Weights of a small transformer language model: 577M tokens.
MLP neurons of a small language model. Each row is named by its layer, matrix (gate and up: input weights) and neuron, and shows model dimensions 448-543. Each number is 500 + 25 x the weight over its row's rms, rounded and kept within 0 to 999. Numbers have three digits each. A neuron's up and down rows have the sign that makes its largest values positive.
Before each neuron's rows, "fires on" lists the tokens most often at its 100 highest values on Wikipedia text that the model never trained on.

fires on: " |", " University", " Stadium;", "*", " of", " Museum"
L4.gate1121:492476493511487485526532509508534505471498455506511506504530483525508491513461500518519514488516513506549532513514504455503545473518516463491501440522513496531521534548519499508477538506529482498481501526495514514551514522467467510541486543509494448502471511488509508521483505518494496473
L4.up1121:499473492462534501525529498493502457488542506479515533536495491519501490514457526474493514494501493496515474454530481526535522487469527544486484472489502510504500478444544481461493473448535466513506496468534491469504529499520469500462430487528499484467518509487481503516522467499500494504

fires on: " during", " after", " from", " into", " for"
L4.gate1396:496512560426496520492517492468456488462492470495482523514491509520573538489477524499514484451482437500493507511550497512504514493492457512529465509463507520515581538518502531514503476527494472500484467521513476542492491489468474549503528508512511469468509471479492518483515492515474490498
L4.up1396:503514494470480519539492511539483531504506528506525512513490477463539479520475486500486494492486529476508504459487514527531532481502510503522522481491518474504511509476490489505510513519485511488494507469435499552487519477495486491468502438516457444489474495497494517485475500568483523527

fires on: " and", " or", "\n", " but"
L4.gate1696:493502522527445465493525520465518502536449467515485497476534529486476473492497497535484535497480501511450515496480517526501507504443526491519520496538442530444538474520520556484528472513492521508476485518506466515480511518499511494517559540524534506519522473490534524498482505528496529525
L4.up1696:485498468506504521501440506473509506481483496527463524464485525502491491507450479508458493484494513484510505476488487534506531494495504478494518468498521509461474536521535485492492484485519468485539467473474499471506560457502491492505533473512546511547487551479487482552503510523511493520

fires on: " and", ",", " or", "-l", "/"
L4.gate244:533502484515495500515521510494482521528495508486531482462513498518525488506479526501525467517471516465494463482497403487477526510472521473507479471502484528486530460511548515548487487512487497509517516551480501511470507455490517505499536506517513500510540464512511492494488488486476494507
L4.up244:545488533495549518476498497506496516521467501554493514505509530531491492456504520538480520538471521485543499460498498476460482536523499486501531503460467474469471517487481503541554511519498505483529504514476481511499491468522499508480535476503501503502526533482550546503522487512496478457

fires on: " to"
L4.gate566:568544524575593525486469540512531527486491489479517501464439466473456498469488477517488535535481513528456484482479518462554500497476545541475494534482495497496511494519522543520477497516513478485480491531537482494447495511495517510498477477498501511496477518510492502498485499471474472483
L4.up566:518478556495478524508489525496496493479468532528535530538515534531500543497495491487479489481504495553496478498481482472524566507535471502481528512516526476456530486517505513526502525493502512515479499505500509501499527528465538503520433489493497490491536478497485501507517499501554488483

fires on: " and", ","
L4.gate2273:516497492535467468518518484517520487512520470502501520483492516539479499476558523494537472494481485538507494516540491479483501507477494476496536497481500542523517478513481554517499476514516500481485453481472517519492496478494497516498522491464499478472518518493549499494500523510561490493
L4.up2273:524520517512478469493482497496500482474546557544529499500508490537511534530560493534515471497501470506461472504498485482474488506435488515497541474515506514484490498481478494497477522505479485477493463513493540468465488498504501505510480524458512487478495473518470478471557495476528496487

fires on: " for", " a", " an", " For", " or"
L4.gate1127:487515484550490534451494495514482536509457493513498478472502475516557463505457518435479518472497494500525486496511499488485538478518479497529453511539523540498492472492463518511498498492513507505492508497516471500526490540480523504455483478537505484482493508503571505487519469514498532521
L4.up1127:502479497508486503528469494480485483461468488494525498544536474512499476460480526532479498506462515524526509531454495489463501541497504529497557524469471477488534531480534482484470534519514482506513467433488477497495511448504476544507479500492500508514504458505553526488492501547522498468

fires on: " an", " but", " a", " An", " not", " more"
L4.gate1432:500489522484465513502507513520446515512484474505466559528504485497498505510450483523505506485500461544503500480474498517473521495451499487545458487485510480482465502528463417495531517477510493480503470492501481521525488512512511522474522513539534516554522518482504500522497472485482531487
L4.up1432:543524498485487518496482494490522483502480526499496500483500468515474500492485484532441518510474533515510474492476510539475484460525533479521491521481502514509478531496465475531477497513528499534511474497490509519508471463498508509481470506496510492469506454484530491496531518514503490514

fires on: " as", " such", " known", "-", " included"
L4.gate1374:491533528526509491527533497516483473502497511512549535484523493514468492486488501511522492484451520439504442488498438503463526492553497480451496477449511528487498493460491505469496464488468503491488502477481474499487481530550464515531516500511514536451477472490524500500510496419532533543
L4.up1374:449447497485498466461562515523492488507454513557484443510521485479508485417481483457529482491524510480486519495520520476508496506484504530516482494504527492576504495501507475521553522516535533484505514507510546509484518508475531480511512480520506536492501544520505495523465519504524481460

fires on: " known", " such", " |"
L4.gate1307:463486549518547485504514453492467539538494483570483505513524491518508480460489501498499511486495442494495512484504494502480525508512518490498465488504527465495514513505507509463526510493478506475512446585469503490508514546523492473506492509506514506433512497476471469436477524477529509448
L4.up1307:475510492582511505470473468513540523503497536549484495493477551491431504472510521508525510490494504473505450488509563538488481518491560515485479509482505501524509519520494500500510526502479493478500495466519505540514512534474565447499508566491504540476469509535473476476470507494513523504

fires on: " and", "on", " with", " her", " et", " Mil"
L4.gate1504:510508536497489535485505490464503498523512485458496554487484529498522505483470526496480505504470484472507479473487496512504494510523497555514519486444530525490520494471517492529476490496482497493500496507489456468494497500468480467457450508545478474479486497510467547485536503457508451469
L4.up1504:519444497499493523429489550475512473528453461496523526520522482494478535499493495504490504509474528486535474511520475533539509504480496457505516474521502463451465482492524527484501500513470541453513532492488497505492485476500453518497497517498507471483495493507516514529515492488521495518

fires on: " and", " also", " then"
L4.gate765:505523540467495475507538470492454455481511465517515523507537526476495551475536484495488504488510502523498481528522537517472555493515492512498468491492535488493492545536524531549533488493479511531482496508484537484516510539505484529472508529528554446489459492506541467493508469542522474524
L4.up765:511503501500479474513492516533480531486534514501492537512501479478476516541507499507502529501483523576514485522466497484461506490473469493468443499501508493521488492481443530501508485504477515481552501470508486503498506508517517507496457553475529522487488477504492522495541478530480492500

fires on: " and", " or"
L4.gate21:498462485491521548493507476496525461497478480521491534515462480507474461484520525470522544502533504525492461525498533471539504486487528510502530485548491507444515469529488483548481476503503448490496507520474510501550495473485493506493530461551487499497524486468474521473522497500473447479
L4.up21:485512476498450494494516555516508480523499511508461494485481487488522509457520526469451485475494488515506475462502416506465473509522482510496504518473445445483491495502500513501474499506498488509508495493478500498547500478545496468494492510501533443523506456477469475505476495516534478477

fires on: " and", ",", " or"
L4.gate1376:527454516484519503502483480485478504516464474500471503533538482537476472490513512562489502498479525529491510526516510476460499506490556481510493507489496501461506468546489521504470474512527497521507470495483532505506446483458455510523495470528523521502518499473517494477461486545490488572
L4.up1376:521511511536505462547495517473497533495482559540511508499497526459487489494532490530496555483495488459471486525517501483508505478482511546509463501494442521472506528487495496483512465509481521514540472482523474535456516491470477508501457505499511479470536500504491520534507483485471462525

fires on: "-", " &", "\n", " and", ".)"
L4.gate734:486505480507474510467544535498454487494515427512472477520542490500454516510457461503479470521496485461518475490542474540536520484500516564465559490474479496512538525503521500511473541477544541512470468503506482530499461533513535507548487469534490477482485474519517501486491510470488462514
L4.up734:486500497492500476486540524483462473490489435499512506481521477494486477479499491471506462516486496485476482507498472554536513452493495524516456483501504519521519534518466501519479503450472533495543492507503475486493486508525476463513493485472514498481511531481474489486544509497493517465

fires on: "\n", "\n ", "The", "A", " known"
L4.gate1229:495503460542510483505443507484528489464465487493458466484506493528468498490456519460537534514454486527503525530532475495559495516537527479513482539505519488513494471490505480494484521478460489542459528484498418444468482523494499465522449528469491459505482535512482481525478463462496467464
L4.up1229:507488453554499525482485548528524487521445461459512533496473499491504539472506495513506494462425461503482535505471485453500434507447486451482488499475477488497493499497473484533470534482528517485543471519496482507479539522482491484509489564519466520472483505518483508514484487467507496495

fires on: " to", " not", " also"
L4.gate1651:518485515511527525493503479503474503493486538520479495481457526461449493513513509512529501529494514545455435519485506481512510528488539548470487486507502464478549487525508507487492511481452520486487506516506495492508493532477518504519510519497482518506486487495510514518524492520570496579
L4.up1651:527503465505499500517521501500529505477467512512517534482525513478491449495455485485521481551507419491504501487470484484561487488466492537481453523487498517464508461493561541477530503526462501525529507519499492520544547504508480459546490457508448464492509493546532506450557482483524516503

fires on: " and", ","
L4.gate420:504518506534499529515527500529511515542456502500482555510540519524481521468521470552489502498539506519482486509511503491496472502499526513526489464506468468503512506552500520508538539486466433518510464508459530503495501462475532483495504481509527509516518469450558465484544536482493510507
L4.up420:494492496512481516451444526490494530533486529533489534492487520499492461511506451504507509499541541477496487507484477515525520493499509521498539487477477512458501528460498507515455506482474495530481469516477539497455473538462503475468488517544511493465531493424512521488462492498472476531

fires on: " and"
L4.gate1961:471491496494508492435506504493518434525478477524466459503481492497486524477503496537533510496483467490501500505470520511491504468497522490541472472515484525496492441449479526535506513478529481484502543532560535519525517494510510497505490491512492520537493497528527523493462469476510465479
L4.up1961:477529518495507494527543489488499480528473517557456545487532520473538515482513519453542473510517543510490496458543489503478513490504535461449525500534451475502520536496468511471483473514520579513453494487513489492501474489461493457530524511533539523527492531491495504453478481480493495459

fires on: " and"
L4.gate1181:494491488501502543495529492519545467524499485538491522460480483465460534497540513528511515495517529540510466530489547524531447516521515481523506539481485496553493473457496553491538470498512472460507506482499540503536523498486493484514469467483532478533504496480505503509520519502518509524
L4.up1181:494469493506482478500471510459502486504475521477519481499483505523467493499499472538470509483557494516483478503487521513519494506486494489473499540508523469494530496490508457470525490457494526496481522526518495472486496494498511524493490464501556518517514468518493495512498546497492504531

fires on: "\n", " and", "===", ";"
L4.gate1793:485545483512481519511473522494492476494515506502476488502503534456504506524522480499535490516485519547527474497480518465523487513469530493512521486510442443488499469484494537516518489485519497493498485527504526485517440505496476468502494467482537462486507507495513558496488488508484459548
L4.up1793:551490475508467497497512517465506483507491519482471479489469520486501514530522492485514480537503492509534500472485519476487474500499533499509481494524542469467482490494484473489511481450475470473466506465493492462520484525497509476508498502541537531482475474540510502464468503495461472490

fires on: " and", ";", " or", "-", ",", " people"
L4.gate136:513459479483502511532504491538519539487540532500481510453509495477500526489490452477559507470500528507487474556498520510535529475485510524526458457535489521478539483497504509502508497481490522494487464520480506478483474506542500477510491496508477484464551536464537522503548480486509484482
L4.up136:502520507524520522496504532510454470518471527486468532483479451471476498539533509532505528462490493481508522462489544508535504484542575487456489494476542469439527514498527561511506436482484524465537452505474482491496475517529489481515485484516483497477497507549501535503494483502487522507

fires on: " for"
L4.gate1215:486536535500536449517501528475476472499500510501478487515523532552541493456499515543516539490515494494543527487522526513478565513550519501490478517501525497472519460453517503480543507525537444514486465519510481480498510512484468511542506479485526483503508497515503498519519484500493455475
L4.up1215:462554487487529470486511511500487486477468487528500464510525484529495459522479514525483484462511512492537512431491506486491530500517514529495483483511484465508513534463518465486466491501513524469495476523539460497497531481483492481514468490523549462525525467530542484514469476503523472496

fires on: " |", " to", "l", "p", "ol", " 0"
L4.gate1658:465503537474468468470477506487505506487476502487540506491520480484518473478526484493499508519535510541490515507489507486453480511488510510524453536535508526464500530462493482482526479557503536518515492513519489488444487489499490518544503522505455509515495485526447492463483498481470515493
L4.up1658:536559564504532509499454485510529488524521515487516508467517507479456524462493446473546537486530529490533524449515455467478556412508512500488487539543514513512484474509526518506495512510466516446514470543490478497529526533487489497508490497491548528486526491495539481467483479525491516480

fires on: " |", " and", "umin", "["
L4.gate105:456454457450470502505460487556522524510527472476484521495501544508493513489537463527510484522475523518523526526538523467468476510507553481500501501478508484502526531539498528488535477449500522487500490505545474479528519503455502466483518480537466531511532520448526473473466475463506517460
L4.up105:465516478454509487479527524493538494504480504512500535515520493467468523531483465490481507547532514499505563474513500526527488474477503503567493496516519484465500529524519539470528532487493466475475545515496490492538501483541528482493497449481499513503503499524481469508548472488514500517

fires on: " in", " of", " on", "ology", " clinical"
L4.gate641:515528525436509498462520486528528508478513471444481480465513510476497482518501454511513480509479503479499474537487490514472474477469494537533488463471482455493532496500470503527482492499503509529542492462528481539524488504492477515516509511533493511489525469505515541519462495457538524483
L4.up641:512525495517485508499536482507528516511482508462489536490476496514490527460492533544537490496502503519511505502467496515474528481529488477468475483484513489520540450480495501504531479498482513501518461501459497505531523480518525498521448517464503529537526490522528526523503488492488510477

fires on: " are", " were", " is", " from"
L4.gate1117:490521506494502528487521526496506516542508511545458523542565505501561528495467478487502474505487522495494476512470500496474508465501483468489489474499520446526475507535542530486511488512488543514487516454472471478491514501468499479534522423509515479481509510485475520500495497470500522497
L4.up1117:501507497478523459471523492505501494506462502515529528524510500456538516452502492470537475484486481516466482494524491481469504518526498476551467430495469513499502526526542510458494481468492508533558509490462460494481474481510552534464482503484514519488526459491497503464454494504484480522

fires on: " to", " that", " from", " would"
L4.gate1379:536531527511537475499506493466483495506444500463453475482520472465481515450534513496518545517535499508497527462469496516514543509498479509467539514550560523470481484480480501522533532477502487470530478505535483514518507512519534499545484489504493506495507499495480467550489485446452537500
L4.up1379:537495536481457514514485480495483451530494510475510456450466477426482492514525440504507522458483537508529461544460487521494537506468507514455507478534471515495511509498528508521487527482538512496487507506562510441469501498563513524509548498480517495483521434515481481463499510494454505510

fires on: " and", " or", " where", " who", " same"
L4.gate2055:509488556524510454467501495511504464468492471564476490478526522534491506439513529483471460540501501514530492476550497473495485482540510476506535482499483544485505488475511499500468498518496511504514499572472543540496498485472520489530508539530506519523458481497533542484512506491509519494
L4.up2055:503489509453513476506499501490517466558462518540484536478478528483492514502481529478487523500475466503552491545491506503503480497512556510500461503502451461491476505491508482499545511478532478507443479511507532506515478525502467464450487457493454452443516455541511533484484464525477500516

fires on: " that"
L4.gate1240:485517522522525498523545519503538501431506473473457503460509496488517466519494489482500526480505518501524516455466524525479512501446505514496505485487495498472514495493503496486521497537537519510522515500516482490481501458549484512484459484491537501449497472522505502512501479511556481558
L4.up1240:481544508546513476492518504498541489475463524466496529511511530532474443489512509474497489556456458474504508557466501481558525541482527485487486510476538530514496513530490473478514544552503496470498539528519499492505511481487521506501522515493538536549492499516495533520504470477474467479

fires on: "\n", ";"
L4.gate1158:489487493468522476534507494521456515519518483536443498528526531494504472499540510513478459466551530481495506500491576477482464483486515537503505490515469512486571497472501501507489505471506503516500489527468514513493476497429507506508505512478512525507557493484521532483482500479540513515
L4.up1158:513474483500489498520517496521518501507536534551474463484469545505522502492447486500507506519515490494471522469497483503486484509554504503474491530449553499503530498510474513496529469508499489512483481525487535504500464502488519490511501436506509464465501509469535503465462476518503537510

fires on: "===", "==", " ===", " and", " up"
L4.gate2160:478496489501528489509524460488476453498506490513506510483583497517546532520468508518494488558525486503530450522510565456484502527464531470460484499494495540482457530505493487503480454502525519512486496456470509465537518464529552524509504495505512476527507496502527513495502521518468493488
L4.up2160:485516503452557509524504502485515543534494455514467509477520448521461439523467473569509535471473509497493522508561495470507539502546501542533518489536462523505474471542477472509511537498519493525518490492529490511510538505472526523495515542496508513492493473525517523520491496511527502512

fires on: "\n", " |", "|"
L4.gate1627:500484497509492479509555508518517459506523467484498490518557512447454489496463504549486492490494524497488495487541488514486482481493524500489505521534528494468531503550514467518476509524466530487507503538495488474482499501494483477456523475520508503486507494510476499505495516504512515509
L4.up1627:517490508529550495518511505545481486441502539512515501520502495557480471515469464488499481505474500512524501494487469533528525463565482526485475457486507466524483474524523525488531496475500499499504521484494507495509523512497491512463483474498526503503469512537479493504480524477477463463

fires on: " by", " of", ",", "ca", "b", " with"
L4.gate1445:496488505520517502498489549541469520502446500494505517508530551530495492469481489505444500475478460550509458507521478497505503513523454529475513452516516495475537573456490481483488513518471485493452477543461469560497526513502510488470530495497489467477524515462473495518497521516531516522
L4.up1445:447507502520524516495467518521509482483527463510518482522526524483477498529514495491468502518508514490458476510455496477536498487482461493534485510490523533478493464489489509467519464471461507529491548501501499489501481511510524493491495513449520470505520534490494502494516516532515540461

fires on: " |", " by", "\n"
L4.gate848:504539518500505536521508528528515485475519483484527539514535530468490507473486500499520472514511504496471487454515496468483523504524442499500462470510502486458511475480535511504501471517536473468477513466524490475529490474510486507471484475507525514492488460538437550563513530512513475543
L4.up848:524519504492462496525531526514493525472478537497513444473459453510497509504483487491499468492456539450550473517492482514466520501526509482467494462504528523476468524496531514464461496510497535518506507491492531534507471486525538471488525472485476533508521516502514434527491561500485493519

fires on: " with", " and", " like", " lost", " losing"
L4.gate465:503500521512503512502509543480516479464508483499474505513463510497511537479458511493509522544508522504519491464505489453526518555464483522458498474481516517472501469517482506514522474477516515501472470491495476484483454481446522514545476448522489478524517530503472506508482501518528507525
L4.up465:523482474482505476469483513486497474445510464493509503509513499541507508499501500510498560519511532554513496528508488452493464512459492517527497501466514478462500531475487526488501462499516496494477463514507476511490491445459472480492500501533491493536512516544502492525495486485509488519

fires on: " of", " an", " has", " had", " for", " with"
L4.gate2013:460536496484497480560481518514542462486498460470506422466522517527517486514513498468466521510523458488491511486481507501484556512492516480513523485517505531525488501479448480497480549515518514525491515443541491520525538510463509498516477491511505506469501521500508459545505504485514512492
L4.up2013:487508482519507472511471532498519483505522498448516510453467498474528543497467504509477462519485465500510516476506470470496483460492516496537527500480512538470493500482479475514492512513520440502490523495488463520504514458485487507527494508475508525524499498442519503507432508480501459487

fires on: " |", "\n", " in", ";"
L4.gate1381:515560503482521486517508564450525504503498518449453460500479462518484508519494501552501488533525525499482486528497465515508567523507484518458464490505528505472465489507496548537493485463472478460495509511495460473497472478495495476464510489483509482490481524478477511506489487485510454510
L4.up1381:532493523485492489477471520514502505485476504488520469541468475505491459477477480501491499540525484489496472526478496468506517501503518458489437472505510508528482516534515463527502511457472494456508490513534470506494484550490503573511514471532490517496518531518491460509502456494486506472

fires on: "\n", "\n "
L4.gate1526:475533454498481501479478523494529496509485489538476508553517514448489509492467482522523520545502527480524502496484512489502453490481537489495484558501454475440544492491500469493547483497528540465458523487493515498494477463489542484506525495471487463472494523485498513457495488539521521495
L4.up1526:493522485525498536510518536530509520505493527544504471516470509471517498496491505492490488530442524472535507477466477474543500510481527484470511514517491436523502494470476481458523497456514534508519489510501454518523511517524550478535493530510501475490536494517487486506485501531501500492

fires on: " |", "er", " per"
L4.gate1925:515466476490504496476486481494506523498496462467549494469523542470534490475536500455490495473461509501488525554545520498470519507487542472478514548520500524498493537492482520537486520469514528497544457465530499475497486497505508539502504474529538504504475528520451480479522471519510515500
L4.up1925:485548501469486506498474510498479498510489523454509439498520513449510480482538501467479509478513500515481530518527496530505490518482526504442506500509477527538534452494502513526427503483472498477524450500495521512513542497501498497517499470497507459526475460490515480514460488520529493489

fires on: " and", "/", " |", ";"
L4.gate1494:467474516495523459460514525540502513490485484562464513506490511541520459503498505537510537501510509492512504524524512438504472490512517491493492512509461471464504494508502509525503485510474521521509473528510515490437504532508506492512499532500494474500529524461534443466519480473527467487
L4.up1494:539534496473501520489494551500462488458463457501463474495520494511492476540502519499543478480528465502511556542507482465502495427492446499474478512507516475533516555501492479523508524476516506504511493513501482501543509462538506482454498527509531488535458475522473479482509504509491515482

fires on: " and", " or", "-19", " to"
L4.gate263:539538547556467478487476492487492495546521477501512516478501515453516482510479506533490536533488512512454493517476535488500465535536493516528528507494512506476497510535487485493526488491510543520507485506490505473488520507479492474509463478501531467482487503516516542489475498507513467509
L4.up263:474455481465517501557515473495481478538448499490525523467456470549497502497499506551508548494506485535516541522474485493528466491505496528500503553506434480483498456479511518490501504504526523498440515459543521504511553514532487492509494504501490476439473529520550514512520543500525505525

fires on: " name", " as", " called", " title", " renamed", " named"
L4.gate1683:531514494508521512493511488493473525469434509524475512541514493529458489502521488496487483521488540468426520487511493495473522473484518519514521435523497484561496518480470531534497540521502512476538497522546523513495440488507442493463511553512502515468493487526499511479474517511485444533
L4.up1683:511487516504473495517501511489550541513505536482463500524502514544532480457542481516510496487482547476505490520469511514453496495493478466495571524498525473492499501492484499548498510536481471472529509510524470472505491478481517483476520558460504515526512501528544472510501530463549458509

fires on: " and", "-"
L4.gate1326:508490526516511504506518480501534503456529509520504518515512533500513518450504525507472445472504503485482505518506495497477505470504467476498474459485565547514477520558474517505461517535528456481528470482493543501495528505493513501490498528480476528545479479531535463492541468480534512480
L4.up1326:493484511466531482540517456509494499484495486548509535491510511490480545487547496492534542501530492514471488523485503490497490471488486457508505517475481496509499496492459537518517458513546485514494529541475507514533494524489523484504485496467517518536512522508518531462512475485510535492

fires on: " and", " of", " |", " in", " left", " &"
L4.gate1280:460487479480561557435476497495473491498503533561481507508497463507520516452511519456519465488496492514530488510510496491480485513481475519510466493504496537489497504489502512513517469444520481492519468512515500496499490502482461533467468515515511493497475506520486507511512464490511490492
L4.up1280:529464503497538560462466519515527522451500553526485467514461468504525500524535491520463505570481513521459486514508488472536520504491485516513492464466512511505501519555483517486530505479501474544518473534567547530480541525462470517477514483494499467474491472518514462495540507432522512526

fires on: " the", " |", " @", " against", " over", " to"
L4.gate2039:506535480505481499473483482507466506491484448495546488525518530503476497500549508538552518505506506517509508521491530512483518519454533472508536573510503522513488497498483563520486502450502437491503550530520496466493458543447475528477499526506558552477522534515459519484490485487506459480
L4.up2039:457457457518471489499514493491505491488470462507476492493523497519500506475501492436496525453505488492527463499494499520515493517487488509485545489537539496509502482496517528520460495516475482508482504497519469498513477481483491466521492472518497530504489487516485469506524508508472502458

fires on: "\n", ";"
L4.gate959:502497507513447527485448463498486469509480485514545554509513495503551472478505508479501451504542525486524496542568496493475494492529508496511503482470488493502462477494449497522519515496466457471490498496478505521520474500465500487483526495495498522533496505482522508476537481517484483519
L4.up959:501494537534505520475555482479450423500504499541505483522530568480497478487458516495516478465498481521502553472486501493474510495532526491512476515518550446475493523520482461497545471472502506504478502499511522521524498468495516508546513554513525546504523512420490551466517494564507456515

fires on: " and", "-"
L4.gate2097:464502527483537498493520482496535473514495502492499514521518509543503484541495458583461540485478515531510465517471490499496499434527528495516503471480434470473503476504480532495498537518501498515526507553488515495512494497499499516482526554486566490499497511475514506426529520474455504533
L4.up2097:467500500506530469496469492479511520462521500503517474526489497528488500505531488546510564453485529490471514535491494536527544520514564502499483487509453467460492502503524539511487528495535472528557507525504511510458480479462522512520527497469475499477527466470506481511516523503500496536

fires on: " and", " not"
L4.gate1694:537472509484487450530492517520499487478488527509475543522525508457547522530515534492504503489519506516540484507451542500500477491488515490466471501473528501476534464494525551481507526470473510508493464482498491510519488503554526519513527470499506511471472502484553492493482485535508523500
L4.up1694:567482461551485514502502489498527491496486507458528517479524496468497490465520468525507513518477485505481511515456514478507475500491490531508476540512483476536530448493507572483489526474473484542484479483459439483512537497506501524503492492517484486480484530451496522500523493556505546506

fires on: " as", " name", " renamed", " to", " named"
L4.gate1744:534496493495506541486458488504511496501474487443512496519529452500443490486554501487507483489474486527438510529470493470503526508484461506412498512530540510486510487473418546473546461477481506449545463484521467477478490516525463515502465566474513539470513487476500482510530483481518454575
L4.up1744:501451483502541536459500498468492540474422515496524510496495502482483455483504508464485487527501466511517482548497492500517503492525514487473490485492503459505516493513433527511513498482496526505466468495538495535456491524569509528474482537481498572503512543565492525506552463487570488479

fires on: " and", " or", ",", " at", "ic,"
L4.gate1103:524500533509505490488524485502521478491504511568514556520542536493497498495509499481547487490466481495508510496488467493484525517541512475491525543509502492512498454500527535534522509502497502490488483506525510558500510480477471529500530483496524459495512507472496513519513459497493537511
L4.up1103:535510545536502525513496564507511495527486502490519533479449475527519514506541515471480506469517509491525427502470480500495483488495461497509551491487483511491492457512470484519539515483508494497480495481534487523532534484492488542514544504490528475467515499492463477534502501517494478511

fires on: " ==", "==", " for", " at", " of"
L4.gate2288:457469565498507506509488513524493501500494477487468512475546464495480511518527527501510487531530448500475480562506533498462530495524472536510514515488448498465463489474521528488475501510528499456483512507520469496496522471455528472522523505497488477515499521517519473506542491491545453484
L4.up2288:492482520483507493488502468485507519515519485526506483517503482469506503518561470482475505476534518468456517498505522479471501489526523545479466487532547532502501485507504485495481508506486516472491511495550481538513542507535486513511523452478488461504523464541549506503504511495491542521

fires on: " and", " but"
L4.gate799:503498468534495527504499477520518441512479534470492528488515548478507486498514517527501435520531526522498481479499515436514436490509514506476464533519527523561457510498509472482501501487489470445510500448503520514502496511512522510537520488516508460520472506540512533496507474499531519477
L4.up799:527477485498520498460501508529503437485498494535496515516484525486493522489551498498480498489473499512488503495495561529503554493481483457532464481472460507505479488476510545473504452490571482515479479478502512505507490493512491527497520480515504502493495499477495469512496491516466516577

fires on: " he", " that", " they", " it", " she", " we"
L4.gate528:523554542464522536502522518491471506468507500487446497544504502487499524489512491450513528490494494439487500496491497485488485470515539500478492494493494490446457512460458511500492505546504501544503489461473525495506481493466477518489504519527516445496526483495463524482499506536482525499
L4.up528:480486536546461470476498503495491471521524553430469496493467487492528457500488459517480500484471506480508510516500516526458512489478494490494492530473543494491559516495486454482511483559464485480483495488467509521500498515517521529485484479538549538500540431497492499483500492506462527523

fires on: " and", ",", " most", " more", "ed,", "ically"
L4.gate1288:469492506527518482507498501544525542519471491498509511499522521486528474438473513499492503522505505489495461487507475467487500503521550493522519509502535490454465496508501488503525474493515480469477482516507489527529497474521519513513540465500502474544496488453503510551532475504466465510
L4.up1288:481534481467479498512508490523493525505476515513455467520468514497490508466489526529520494513513492509506431493482458481502499497457547490502513515463503504473500488506484517502503523488487498503477502539506465522528513453436539512553555505495519531536482483465505497522510496501495529491

fires on: " |", " ", "|", " the", " —", " from"
L4.gate548:477506516524510555558486468542562472527509502527498476522525473474435505524512471527476509465485512521505503509523471493485489473503513511470516531536480522451487497531462509484520530513494493523469514499501466501482496501466527493505456481530503474534490491486522544503537471519482520522
L4.up548:505506513517504514504501487553528476509464488520489488529469532518453480497488459478528548506479483493514511520503516471526478527513472517492478496478546476476457468493502496492509533531558514473477502464469479504497487515507531512464473524507494533521491453519469471521465504489462460561

fires on: " in", " at", " by", ",", " on"
L4.gate662:476470521536482535492479515495483512511540530475467470499487485504527497471505456464450503509482500501497482478514494479485534530489498516508507491470499518465510537471495494508463498502497480522513464488496489496490532472448525487492535467519489490520499555473493523515543492476527537503
L4.up662:508480515490487509476512485526504555491520499550518494468490501514537503517505515480506527477505433510452490563539518489557551535493505512475482508492505488487517499481493514497466506467488454514483506497505502528473524485496534474474493511527455491515545520509502536480534478524523472504